Weights of a small GPT-style language model, trained from scratch on English Wikipedia: 15 layers, no position embeddings.
MLP neurons of a small language model. Each row is named by its layer, matrix (up: input weights; down: output weights) and neuron, and shows model dimensions 256-511. Each number is 500 + 50 x the weight over its row's rms, rounded and kept within 0 to 999. Numbers have three digits each.
After each neuron's rows, "fires after" lists the tokens most often just before its 100 highest values on Wikipedia text that the model never trained on.

L12.up428:490518483532509445537573416413549479460446484476485529425503585581540472596432407555550451449412516525540544519424417508613436437528508538497554448540559611512449413446431567514498438627510541455513495425488511520474530464511491452514517508448432526505447546548501442479493503502518473430609429490462515510499451636405554387406510562546442497416507555610460551450481525599552506516468503465504588550507507526547520558450550521461447482441456489501554546443527619562555572523536492549476499506504542430569578467522439524486460515428438436497483508432431589554539504471478439493559489395501568490488419484507517460527501492432452506505590515547472481516415488511542462512537485515510402579446489409484516535546456432445624454489543542461596451561523405587558596536502559
L12.down428:481418444488431607530479455446475570487437531571487480479555509500432527513466590535491542538607463520530466456506522538563530537509457452537476498518504591557409522511557526511575553524530513399477443519536470511482604531560506426463466538465503432525605471493544486550525452469511445447425431510487484556536481567455547436551488518547505466536445477576447482529559506578528487447511476470522570474484524541535447516497483590509484443511518548513479508501597478492502325506479536574557384512525504480413456445527529561441517474515434480513490423507501536552511487518472539562413503484560441548484407570470526450457491582447492432456515525421483562545562485536503487527416459536429557484567473485532485431485424532438549479470425557536575551571548490508428488484468597
fires after: " ", "–", "1", "0", " (", " |"

L12.up28:512461583479476502496515450422549529565549523466577562480394482385579512544529574492533556458497577414439555493507501509498544538452494581422464463517550480600367510498440454571444576595578464409532448600514511467554514541417507446379460437510462507506504462536537445537521462446451486507466463515489336542504549429452560531478579524568510428538496490468476512447521505482474459503534477595522521508628474535464434526599400481430481601509530548485485599578456573491628494580579507486440514423628514486452466478548530509470565518551402496501498503549490495394555531475511566509462486475528533496476551516485489560515446564489485480493485504422440524445607497565539669545408503513566396427401513384476578502384489482445522491428526552520398436460471506513485486435480582
L12.down28:507593502411511453579555509557575540526487425614540530491522479512588453456438587480491525425583501506467439440613407352554450563499535501480525498563490464542511441471514465437427516485520375396460483501525523472553435546427506427440497562471483603645416475495416550464465489473477542548576533585461504479524476538457526481430455558606576524504530463509466512506490438495474603464423469536464513558545388484543540533538513449505519491420541490562511444558550540435562496539516523478543525441527548548482491509460473539536647523491487455437452507568556488506363533547518480521464528568501426565498545470554516531539548477425549439479479434458456438446404460452535505527469447429466458419519462506512531449461432506610515548609455485583495486505457465375552533517493532
fires after: " ", "1", " (", "-"

L12.up269:484491470563421444493527500513480453506547475484577504428534451526602613502486578522538462522522498566466590478506588443579435416527490617525545509514479485520508519460393555466493594535518603418474522511427564481588399465342464450384513576431491572457531491579463388486550539528473531492391481489506473521548488524533562439501564424549466465486525496413361456579508542474527443522556417568536615469559497520505504591520512586503501610458489437502489516472561534438553546551523479535428483472597527457377517522447432510598557476460455508467536422504517621536594453527549521524522433573545438605426547540481640521516419487471419508563551480488467505555502541605538551478487524464567459508521516503491573471505485498429511445531585520504500381493467460542466488465493492
L12.down269:415537450543576479527510493550524600557484526558518493468439576501533552561550530485525418558590510520553466461401504457502483499505488503543456574557462421551486410537464563427575472423515506504489476603426555570484357431434378465535498424512522462583507552533521510448455508595399504382458511511493472546471470486440523557446594588485429513571489518461509506465567464497550428463515411443425526457582502475403444547535497545469513399506585412524473497538550538400548499657563481511466581467586518569498493426484475458586537501523549529481481444470604513486439456572532571531518480428458499578433517567513535466466550446458484547505497419535465544422487510561571568480469563489505524426522472594491492459548453477486468494577470519570438503482536523466491532427521518
fires after: " ", "–"

L12.up2250:411522651594526494495517569432493535461547452483473562546428496483609483552532443530556512530533538434400387473517491485502492410523573517444543447523554493536518522520475494465560533574464404512437511578511468516497516425501512429516472488519486606506534486525471438452418518554501595537545464543488397486606514486477572444471559535508531448484513537545512511409448470442596521600463577498504436412566569440471529484548468423462443458467456522471553453538438550617491496437522531568576558519495563398513496411521421451492518578479401507538487578435531501438616452475470471478510530556481472517496551546473535580589469527470524454499490431470452430401522383485486533504596418500446514466433483418450537544558590498552511505490558613514419431469486477522480490415478458
L12.down2250:527491532496546512466481504462522458501522580521492524447456425522607464452472449495513459476426529434466504517531516393491556636501550482514535479503529496495547543509533509514518548541402598583501472474526523457437453542569508462520417507376495527509500496502459551455445385435482525519516477503483502486527384454560641512468468455474541534456411436578491482414504461506477540505479504470513473559480425480525437499512470457467519547528513547489416447525444486541484463551522468448484480458483461495484552518482552445496570509566521531568503512478445552506470514512492514430422528579404484442508624472513529576497492531470517549498527449459605420504464486554515557474481547459502394612397521470509501524530459444530458508417491462564484444506574448421585555527468536
fires after: "1", " ", "0", " (", "\n"

L12.up635:543522497532478417517620438556460382487575463464489525406525575458537484509526556452573360472466547579491440526574533436576466512539523483519571588542515511414522481527474521464548551579476491452426489423541476493648502588383570494507494573404510486524475477541517456514419474493623535549476528569439579468455450536543546574560578467525534450450468473444385518550518497384576473511561522506586602506483498585495472563565514624569363502497505415481493470431517629461486467496422511517504531454486564471582570443462464577447434532552447489489467533526392574514514524411523478499518474516508506454472544554454489511504522522415479484447521542612426538508561555574454478520518525521563513572481494469496697511507403418397473455468541467588453423455501461473500457503477493
L12.down635:528492437534493474540518455442522490488433466437572487484514470531525535516466530492464476473558535581533558502572429473539474464538546511510499456510498528602507495513447590461525488420525463504435504549478493424489520513528390477534571500465518482565466451483575466442447496371481534506505479467421488523505506450484563566470643444484444515513519567444483533430424567531561447491529531468416489436546532525462482508520468521433462479582472477509424465467548525563478532505482485477472477595585533490455494380540504451506485470514449580540455465558566528574469534536469480496585446422401408550464495443495611511498521469555469464577504540536415529503511526550579530514476516480560499523511544522450539456589476569476439379481516523479484486525528459517485514429567446
fires after: "1", "0", " ", "|", "–", "9"

L12.up222:480519515547551389409434574439380486460442463434506497502534450558581521433477568594545481565507492483501555421510558453515501581411492619445447588465539523527551489483578545440517537533464485495529476445560465564532534427423474494545490535464470455530476489413481488486445528584498433453507426523520574468433518479452528455340556507580508562479472441546418523591505535573564427482398470485533543503496475459500550456547408483474484457411583439453459526513494514522623478467481519566545487525512514517536435506465452626484505490466453470468479483538529516517492470456432477584465561516473524442552475441513467579339430530521554489474529560443448436562552515504465591523495370616496524495503541479551517536548526424499364455557531430525532520537472459602524481497460487
L12.down222:496498538424536560441447477543555577555530466548466500513465516523448501576558466392496509435605597458564574507576526512545535487505509515540489521611492479465523598470474511489486541537544481416567514412490563495469393447489535470467420556465479432477434490550519443455548428472457496574486566494487481510482480488459569482552460482552415410412452419533595630457536491462428439454475471544363487484488495445481574518538551495513545500581538599586567484465562533642475333592500445526471446450504454500461451519493453528522527485538497428486443505498492450532366549541442552425550455495492425585537447557404493510503585410524455562598459479472504445492474523508600476483525526467395492428508411555553504573529546556534470520449427506437516503494587501527568509465532544
fires after: "1", "2", "4", "5", "3", " "

L12.up1640:529456534522469549405510423481418500584495527414616598471471535541488533500519561534534563473452532478486549499497533470516473484522517521540519534498524545607337556528486564549359523543467567491445496539524563541439479512501498494467538484513569459462580544542498457455505514440571486489516490478509423587621473521456507464510607500576377443455528508451493570489574503523410529537568421451510522413548526469517486526454507597471478549498515597451459533494522524492598501501481457602421488605578431466512510495468480463537448580515394511475569465605528444453525522569545521493520462481579518598467393575458531426440602551550463477419456572440511506532571499549502531481568568438506454441455537475431507540386539580512520468473442480465515462448467403546391506426498548
L12.down1640:498524517549547504552564463488522593454496479492543584453465455498548528508469610414543392491540492478538488455489469527480464512409413536532515549435488508505479509496462538456483454438467514491423429477446566477517445443467469486528490461489434555481440513501438442499512505523486474485425573510481556438517482497561412548478524553515507442471587457440431406467509489498515472496482467455540495547443429525504503475522410428432450509412467530541444439550482571382541387506560415472475609437566500490526517534487530535512555560487551505533370419499577553532474507589447487567467457538461494655405558447616513464522465513536460487460442468456492487437509570561590507501448489534465482533442455539490582422495387476573475443553465513572467450524513490400604550356443571
fires after: " "

L12.up2178:510553528453520450461451482464441515502556523436479615463407475484424473625521507449568497559487488412505528511428455402474386569516563555515414462486424461446565436590507488473540535393458544536502464525553478517516547371543501453550491456518517515485561528453436458498477494509512510543519424514493448506520508429464455516420491416581495517467451486421424532504543517543611499526473503492494526507517480518419545515475446486465477495456422501519535458487477550490552469460478506541469554607461493525430519528517419593441527570476491432431413479521434502533498393468601518585508551525482494537514529526401452582517588489479458588441430623461471576508561447492484435539491465569417480462479529497477589538612490515416422422526589412527492534570482512480510506552529541
L12.down2178:541424420477556500523440508470471489428618468471530477493474544527484495516511647430531507484567554416486481522535486499549528560557439453547452485524540564493484561468459564463525513464510503508536488518449489473488509518551493445425458440448480467508535573528479368439503559483467472460540711500484469436452504475599455516550477441503424472563416397526532584537475502413490494490472498586486434458551481403540532521415349496566607474502549571509585526379468503473476305576521542493458554520465505480504543520480481467525525514502410530534520583510527513466442496506503514500440520516512462509453474525488559561483518521505561495605474501419519536490474480481549494560514578483494522479605471502493470547461477625542493627472479495467430457533587587613614427495469491
fires after: "1", " ", "0", "9", " (", "4"

L12.up385:429483476478479490500491478566388547550559529457503434527532537480548503463489525506550557538510497457565513457501505523571477496460464485538425503425505361566460502469515516529441473524552512456488506553525524377570527494405488561397485428442570453452618557539531465440418542481512469404446493539495594463447572571417495439413460458497428552578401471608483516426471470476540608458542567465502557586501407525523445518496452551438497453462459545466504466513482535447519502501550523514514487567519475477551334447472468518503493466533435542507531472503487459580440572431412519576592469515486546547420472439465588441545460592486479487516519537455552511463534410458499506590565496484539518644586459452507478552553451517449504489464531492455508484523427549445566567451469618
L12.down385:505553535471572575460529448499442573533530484475535529535525531588527464528495519487479546477467546492479378513474488512548541436511550378542442485460547465479481503591443553451508481418465459522570532468530463441538502523417565571372505563557507539581544467496501491431442531510451443493559432498551461515518499439477543493433571519563541478478428474445447494515502516527494516419519501514512494399584539542512492538569548525579411559591581464480480606506546543481525632525537562480467575377528438476437517478424544392548603447505522473436585492581476532499483557456543520485545530527518553477560497451581474486473542437482477524477517521536468467499610480509536424472531557493379502593412473496524546548541460523442576547504523499531437440457476519483403566415368539
fires after: " |", " Center", " W", " L"

L12.up990:471587511481448457478453487463500421551432382425454564503613520517475492574507398447507561443472542547436571452459448452510489490555533541470524510472555548623489493433453508482431589527474438488473436543513508478570584502464563530442594520442468524434553436531476526491464495591552601413490408495497576512456459506517513436490521507463470442496430507567517484474505493482491531551459546508530555510477476518498467484529449468426436584537425509476554503434483513486543510497524491566537489454470528476536564477528512463559605436514415570420500491515539621518560353456490471574464401490486488433385469538394538452493451551524470549614517476437429512431483521573552551519537514510510494562434518496500558579446512474564515510545527570543439495517440477538514453482461507
L12.down990:548493483451629563462491509570481525512492521514496517473420510558469497466489580547558498500538524497590432553486536542439553524483519523533522367622455547517567584454491491463489472488476490552537484494458511509568478578556547480504483500585521410503487487466469455436570480479461510547573489394487562503478403513595509587518516541527528456499504529417578599565583522471492487472530494512528520516549553482493633447504446500545444485510574589523387481520484435467445555542554514473533419491507484566477452457458588517517544539567519523435500480505461501539505501546474535490521568507419621501464501524449392495471554502471397382434534566539511516523533469503510613514471513510496526474432549492513501528504460422503465498504496448513452565571481448488563442453579516
fires after: " |", " (", "|", "\n"

L12.up989:511503510560469462475666405547450482508435494477538459450514467488500496536477559443460445443539507487532461420533422498524420441461567526548479418605466531471460481427415489451520561485452398464506396499509569497587519396528414477450496581517469501483520430472391490550585562417482554486438442434406421497485474579479487507492450535551456466508426523503471443478540461450443488560542509578540614493465482556595527484497470498445396426539447497460550485416552481529475535524434540496420528518505459507469564465480456453638441550490458524521445486459447501403508532529467528534465549421465560457580477418432523530474525593465493538548539534495556589526517475518527449585565455500530546610468480570431586497548458499438454382426521523452440555529452494529526561512485389
L12.down989:479541594470505444447485481443498465415473440362552635609511502531476533472503545472438441351500434453526545574519528535492541523495449536468507478477427590514529517456539582517551439480487414564464486517500535491461511403541561546463527495524562442576533522455538490526535561457465613543440532599531451565484493538494501596572533428560490467505482510467521489541555523521666475510403505530589569403418448460499506603533593473520446413478483413480534475536491473441469462533413568510438436554504515460467451555488581510405451467489553462558544494440486460460560545541644516549479513525397507445494483460503477492516487444538474442498451541449557469497620513593579506490473557483562517424482539527507522417362447412502468609465470480503543550494535444504450439568467517
fires after: "2", "1", "9", " Jean", "0"

L12.up2183:462476469611477466518564443465558446466512501479533447486453478473478477513504511417539510468504518438515600531513523426471532430524520536450550482510457462541332487564460438480497490432474624449475463440482469525478652658520506536492529645568497546581541484537488502423536467447575510466538406445504576518447455410482466475437493447504510481481497496512498571486475466479516467485528482515544605425474487563416496532432509515516456517473561475502594542545491526546535477396443616538517533451485487476564416597511465511521494637442541516518498553513401469532584590453546415558520431522536545585441439459392464510464437562471475574592522580635474463464522462496519501464448501412550528588516505517429581496537600440563525440533516479468416492557462482508549465429526501
L12.down2183:507465501468447470465580503410511456510577525511487569451474552513477489539512506543478459448554541490408456527467490438455481504495577485520510589553517525508415466549620466491539513501494497585471527467431460384523546484485576513390491586419479538529620520426513540426602522499527524542504425466498649490498538476659470551506493496534456506554610478577428498506491493580526450513408633548455525583471445557491510450513490460555483502525490474547456512500515461545487513482555506570558477630536564477554513496481490515495476521434508457538450427595442454556403559556513399508533474455548574460517475436402465474497415503429478473514426513498460601512481518493532446450484409491515455553435451491471512512517536485496462537545470554499435440503460503458508425519521495
fires after: "1", " ", "9", "|", "8", " ("